{
  "activation": "reglu",
  "bias": "none",
  "init": "normal",
  "decay_fraction": 0.478,
  "train_tokens": 286300000,
  "steps": 8738
}
MLP neurons of a small language model. Each row is named by its layer, matrix (gate and up: input weights; down: output weights) and neuron, and shows model dimensions 0-255. Each number is 500 + 40 x the weight over its row's rms, rounded and kept within 0 to 999. Numbers have three digits each. A neuron's up and down rows have the sign that makes its largest values positive.
After each neuron's rows, "fires in" lists the words (lower case) most often at its 100 highest values on Wikipedia text that the model never trained on.

L9.gate551:525464462482579509421493453475482444529459589470522484552497521451471509503552488475531484519528518516452500429456459494472515498516486569482454539501481508520517514515541485413427507499428413447585499489452525526483515446535508500535513547515500431461520517495581493578490519476527501546458502550538509520406498490541407556515539489473523482477510493503419430466510525514508494458520532487458480483430425420560476419494481512524488548440473587464480499488501527487599503548464372527494553460434481419533533542537475491444454469434535523503496509508523469477496505519499481491535509510471473436503549495540478559453486516506428493561537413459508497493516472499515440461496490504502528478504501499454559512586545497449512550569528420523506534539513449430555522447511417
L9.up551:464503480543493509517524525438549521570495502485500489530439552561492465474555523504581391581484492506483433502530500446459556512412479521547542527534601484520468540489470465473522520504479526504481550494483456497512473476486497504502615499495528499528512532514559537517556453458540538575422479461517501531478516460573474532512418506441555473460513463516484422495552496526510489471446483543496502481525481546544525505476472527498524492476521587468584520496575436539533560440462397459473555416453503500482455430562545426554451519509520570489506516521497435533467396507455512526449442483420516464530515509536538475449496488438456431576478471448470497571532469528522515404535518491434546517468492491465571449507528480500458552509502451540590441509486515512511588470526457
L9.down551:477503417498464487394514523521541537504461515442564465593510513512500495508566465538542518481505492480473547527469548493477597499479459556474552505486507514446498545480481559429524499497477550467485505498564535453511561498496472519524497480584504502554507552445546455525523520424502536506505515494571516536538513537519544522398570479496567498526457541521392497517430485500496466475529481526476506457567452585537544469461522423489532468512482506488509524508502473449482479515494457487507507439515470445526544514495442520541479539508500410589513554542539460458402456527477547486458465513497570574499524513529491442572476409549523516522535525549443483511543479515542502470467472523526582437481494487495513479419471442468496523522495508474585531518507498435563420392490427
fires in: "had", "s", "have", "has", "not", "was"

L2.gate525:477437449532507545487530504511486507475450496428537483544551414535448514444522446442552418518489515516468479454552521523487467468530468514504431542524506528498559514517514547512460494518501470456565421430509497558461512491469492491500525460538465454558491496493531527478596503533504527535452500527449557550421479535576509507557469469491510494526533400486531545538442508457531492482450455481468466476426447506550489484514523519493466551475499587469448491442502569400528440511473498484523383517518484456469473530558515444520468549520544459525492483481492500465465519496484461430496544510437513584556516530520474525494471548496532501562524488540447501505526474514490464502492431556545483409503529439545435525473482557477478502497520515446579482450456539490467469489511512
L2.up525:447497451535461508493493499496509462546498461504473510515498466479500519389545512424526508500476529543467471471499507548509534583534502488505449490486441506561499479476556497506457487429511476517525521408516513555447510508449484508493545388554487452514486406507515515512593392440471568511492466520490568513451503536554399524533466436473496472520504473532493542518444515514516578517453413467460559481458497507551495564503487486462526536549439493514496429454498523512502534509466606516488531535517485535550529507543498523538496554538473482556492486506432517443488484496440486405475502518499447553472541573457504463582490525501507515521499485515422493508499475452480394504452504531522491451520447477506477497502494519465445516485489538429519531465536558594510507374555470
L2.down525:476535486476491528412515548467567509498489506469540478531485495548494543481452460502517492505449470526457520515524485528473520420493498515498503584444612467530471505495543503450485450549568493462539409512501517480462529506515479508507496481598505423551577467511505493536563451417494572566579490483532545487499473511548491471524471523556476545444504477483514539589437538503545555604469474484490499499540450538573525542523492489494454519444459415479537522489391497499515448519501488493497492491508489560502517497500487570516496563474496431534470483486513558514479511545526490543532579548471547573489555462511481566471517488460558472563518523533441469508517517567522510520479446526463472430488475466476468543462514481428535503525490542375581481435551499521534549529498509
fires in: "can", "would", "will", "may", "must"

L9.gate132:453514499494520511478524532398443461466407499448450498503450524452525560499476514550482532577525551504487555496496430554503524481555511532479571487496508428455538567483560476459564448554464499541476441530540497442508531417529403513463535507430555457520499535460475486480534441536527445522440451549535519502460443452496521562445490463486495508499510467494538527483570486528525458454496564527443517490505490418558493456529607469509465535531560476438480460537431491498490535445546450452481506441474496560559474556536507435596482480522513505618502462528509479548501525527548478527490425527479476520575546534460502485508445515499485558488438510527508441442445559529536505506561571446524475468487471449504493545522491541441424445499469498517601541454536479526490564491450538
L9.up132:463483532528527465447559560508571508452440539414540480516496499471534534429590496536448516546505545454525492520518463483483560493532462544474576444484491485445540510587464495460473522452422469515518506492545476529474479484533456464498419486436528530526495462540497554437498492452568542480536553488493474489485468455517514480486469462466486529501511463484503512474541518495533439501471560553398526505576471483444496491502531550554525545462506446416506487489484466520490461500539471474522533430494495513482431528547456442493511518565470561592440492540529495490505447501493526601435429476439491456532509550492536454421515532512462548572424433468513432524524527532569549480518585436476468527503504444490475520500475492486513452484506451549523466459455588453488529506554536
L9.down132:485525495467532498543510525549429493403491542457492481502494483487483525498481533556489488493534547475549537485527609506593545528483512527467486464524493442538467480527607479502608476516549479499531515512476502466503514519534500565495526529509420478491463489501501477452514522494500494436491489496548448511454583421536501492517573476550522491537490449534501519518522540556585492510527559483488513465488494535564498462473549481504533452435544533493414508458493573501544506334516537452505526507561484546514426544524513572547528488527505474557547493394486490549455560480476571442475425513547477543612570616470496428522524482489454484572417520514537429455522441568555502475505533517528519458487488483505477471476527552504468492472508458479498589470495521495414497492508536
fires in: "of", "had", "are", "with", "has", "preceded"

L3.gate300:464526503517472496450534558493490513545413414478500509452506437492531581517483429535528517503517528523529481446531446566556540512510418519444497520495570522510488625506469495460472476454521519530565513473525448484516494431465563545524523572558466470554473497498508503465519509484530524535485490519533529545466493529467497429481555475458476474563543462533511410505428501537545465540493498515517503446504497453525477440546553463470468447531522543493473560432525545470492463485454508545468436492469487468486480560524525461547484528487460510569458582521543465530532449567497499479494517525519465455544468500493517466500480578534533568519542475495553534509404478487471472489570492484530556451520458521500493602491515534455493509537434475430576568574545575437470462490460525
L3.up300:497464500560490512449515589554514467528474509444518463539545517444531563530478497568487553491530573483524431457463518545505570567461516614483489581461464528503560548519476481507463464422531471542528562441508454501540497448516578499497463517513551544474478468498512526559483524529531557516495501521504523553506482528471451458524443491512535484511593455541537501519505503417535450454482525516483468487544439516543500462545527494409473484488517514610464479510460495613506542513518481396495461500506489471549530483490488496542570542546542476534446514521465486544563441491564469462490513558564477468518548518467533448478466493449528526504482484529478480538415536543524459489470496508507466450495525409481500561489500534435438533530497490479574461552545514494505498410526473
L3.down300:452493457514504449439529560531484418517412493430478481571499465473496505471515430594516490508504504559433476513459509568446545483529511489486526521538485494514489505488483496412497475526556528517548407489517481477577504502519450530497540532536560506526526469526439514495540449460521555588478495480538491507420477497535484453486560512509532457491497444481517501514499522469531524506477494516490493450528420534589474450497574488495507427507538479512529581485498511491544521440474504484451433376494470448460548561554528518517483608521521495522478456483544482454495482538526570499492499533463526524570497488475534514495500492449541509456518478559502509535531476546513487460493505542468522380468519533480527503490492475441508535528450516456533527488577497467502529493472509
fires in: "has", "have", "had", "having"

L5.gate103:509499491536515493460525526480457486540463472497474545449521504508602508518497455480485513527536460479494420554580504524586529516512510461411523470526505460520531477484536490448432460495478445445534558514517469523468502458580510533433483487476492441499474470473522522476541563486505522474549464433505519526511547484563556448561525481464491460427496486517486457579464465433488532513472447503469530512530527628477542491533485526504521549450438482443433441540475524507491455486469515464517547554512491442502500526512538432476397514441512449527497504525487503490449479528456527493490535531532428495449432544544513527524531560432422530526510427549576450627568513535425531443507553490518541502500507556527452510556493511493490502555558480545539494472472480525508505491448554
L5.up103:446507525531439601483458454514441477552494494524539472507557386484415527450445441555480531470463496502481436504500508471457478471523513420565559532457415516554475482476459518510535481512558445435509505427451521489420470496443534524491522530546525534529507412569455495516527482500496540514559510516507536578520456503502494493562491494437494441465448492564536547472479551488498506451489427462469509491440500417429446518491563527553417510512515426507433535459430448480516544456465523531487493523507516503484486475612536527498478452473527457518529395535502510455513520514422541442458511537500558465517450467493489485559510457558481521495525434492506440474479522502456501440494450550519578530515469495527533532516494526509524452471518578551531479511534562523555476543566559
L5.down103:553563486438527532460499516508467475491486510485580425551484538536423478510490485515413486437422444439421476552485548492524528530442497538523525477499502474548395487558465532464461494582491453519471530487469478489403500439471461481548465507506483503498538501448620523528490494436514514527512508471430593436468432515528455495501471550513375490527493490443479463482481505466461552519480482532475485453457443553539570486514517437501450522413519479491503430567442454446442500508515507458473484460525526474507503527538475525530579546533458489480471483441494539526500396521469517425493512528432465500509464486529469503500483485511501498523493533505486479493535479512537507501493449432485488432447444513495453488506484490548477567511455465425517497513529469444422514549499471
fires in: "can", "would", "should", "may", "will", "to"

L2.gate496:479567505547487513507511520477487535488511526541517493500522517533457522422449501475540547437438458556503463442489510492500528582478458447510577565492599487499490518504553540515450450484566447478542474473541543554503432486441570515475515502524525482534531490477525542437552488526480528511502503530510617583477486498522557486504501542471524450469551455497426526486478454551477496511471552487502498504405447569526526467455572505492484501483477497473461472524427522506559424475451517444501502480500526486595482417489530382500457540494519418505512444484500479473495505497539535486540448559471518468515461494555458538491536564438559463532566487517508538530420517530486483472499477531572492519526556468528536541417466494458478509567489508587558434451468507485425502547503528
L2.up496:452468430507447451509583445492534432511488573409526508429520544496460569523476491441554514505518511537498482493534549475533492499501527458508525534484487494444487426498525419491468463462467428564498477408533518526463473487508530522525615487503470446499470517478468503477586538498471453484543456604504489461453480505479537487504476499539486531509474464521440478487544492568497543517422463461486498480533416521523541524484474492523498622561608469555464428433499525464444505486523517474471566457485495492539567502553497544514393508484489474524541488468530511501464485494495446470480520499503538510548473416460488480517540499459589453457476511570498496497414464600481579490468424477529522576460450552511516507547563503485503441578544499594501495521512521533456503524481472
L2.down496:479509451525461536440582499487489450466581540474481522468483458539555509492485465487504464466501516532471503471477565546526486518581481430457372510453508488492449426475582551445504448516473437479470500486510493527412491532471530476514543505491508480502519536521496476469486456566462578475520459484547577530530494463485495509512499529515477528532529449523526493471425524467537560516471435479548463521495473490492413495567574517506468564468504514524407576515510438573465521499514486507519522521531504506439465508512504446524456541502447515513543516523542508492559463453534454488518574494501440544500442505580552559523570490417521539495509519439404500457593504496453486460510505469524509481477560567450477472485523481512540475468440500466553505404437514514497548465403435
fires in: "can", "should", "may", "cannot", "could", "must"

L5.gate112:464476496483520512510471464568435576538578410566482538526516492517477499552510579507487524547500553572496510518481530542516533540490531534498504521419489502419529455497523497474449517482520483545502525577444512470476461524548532484461496472644461557452462472466545451496570526488444455543466478532505502432467443465510479463486451482460493505556505588481518486493574544524467436470494459451581527532510471539525446538499523507545486477502489467517538498459427450488434543509541522545475482454499547501490592516592455547519525469517436547518513495502485585499491472524531450406496415470492541522463556492441524556533563522563454555463454569531492525575513545489535484562483503505502494473489518464538530492515462550531476405523513479513566510455502434510545501474486473
L5.up112:476471500511492525441488548411442517488472464483627521510417434505498513500503525460490487519482523516503560496504484492418443489534467500526454541522432535504508471473535538528456454451535485508428453457479464586514588516561485523482483545589497500537465440525528527503455497496562585527500535426440511534430417525479511429472499535529468521550492451479548402475552525464504573455463506522468498473471444445505496433491496542563477494518476513490553430508507453441488547452515487498515499464467612480529544506523535493495489449484455524495486474588517458476535515441465511433563518479513507469488586511532437527425492547442528457452511517481485452479483437500455554542568476559502466465464573563535517430478527515509498515522439479453504575543480549537469425539510507
L5.down112:544506512522448536450526416540448491517479473584474460506455473522531508510476527526534452445566547478433531573532456488510409487482561535510443541548529505603514466546553515463495487490499531525414541484469516497540456449528490454447447508415420483481511516489536528445551516514527536521503403449540472474502502522581486579523476479482453468449471492499515508508464524518471525475482541483508504568514558524486451485523477492402511425541509561435478415378545539511543478494435517493516426535476494552461500488481540477519514536493504589519480487576528494494491484539474545460502555473510529470471469468533503580520386531569521548543443547478465496466487565520532524461435537481563454503558531516476493465468511476500528513425425498467506559520482507565555532516510443
fires in: "radio", "tv", "railway", "railroad", "arrested"

L6.gate165:581511463559425541486486443435445437544474547494498548472593515516449471472494502498476521468490545514497466468486478534436476513510498565533546515514476456587498496510427508468400450503544464535504474508519490465483427420486488583420515508521523532455534510570466556477536487522480481504502455514503579538500489466468451485566477527539508473446485453546402524575479491409525526448482419459520489516515498529462485442514506475423585571481529453493469470489484472489486500491505522470484497445521526528474518518503546458541521543459530504533512515472487520492501427482454483522483516511565493570466450492514454504536585554448458513465531442526512514524512560507484470472490500468542594471490432487599441452513491440549564532573486519511501521531515495486445437390445472
L6.up165:528456512463545465563505516464454462438492471501478519487617533456482534429459521542473495513541522478483499464503510438479515500483510500470489492511492500533447430439544540505454479502519555541469463458479436530550521453545605443480467504470486396537422538465483478519529481544481451471497495546511518516527466544540533501497509527462467485525496485558535572537481520532462532539488527521458499454570459544472493486449572515478442515497548471514476429496484600512449515485416458473520520545555478489514534466492575551565492551505484493483512522555497503453499430523451500415552521487478443533476536580460551570526481572539523445549512497550534488425495543491540493448535591510533535505426555548522538438483492512419429462494557535458445471401547474415505528389510480
L6.down165:512470473528502554426443541497454479554478476506503532541505530560513610515501464455453521536523440497522486483530534540472439538578546477554531484523550490564475516501517582478559511553494514464498550537495557471467523472534548560527464490545438452405536439456493528491537408482484555520526440490562485490456498540516564472488455466586441496472541457497467491476488464429528506569444450458530500484488439511546549521524442459513520490565487491475425496507534509490471456448531500548541492435456543530443491499426432539518509577527421538468475446462414582480498549524482487524475413510441514446507560484517517528525541471478528453508560520628450498544498490477569449502508461465480466503441493495460463513461545490493551513525518565480497477464520559505498537529461540
fires in: "not", "t", "also", "without", "should", "cannot"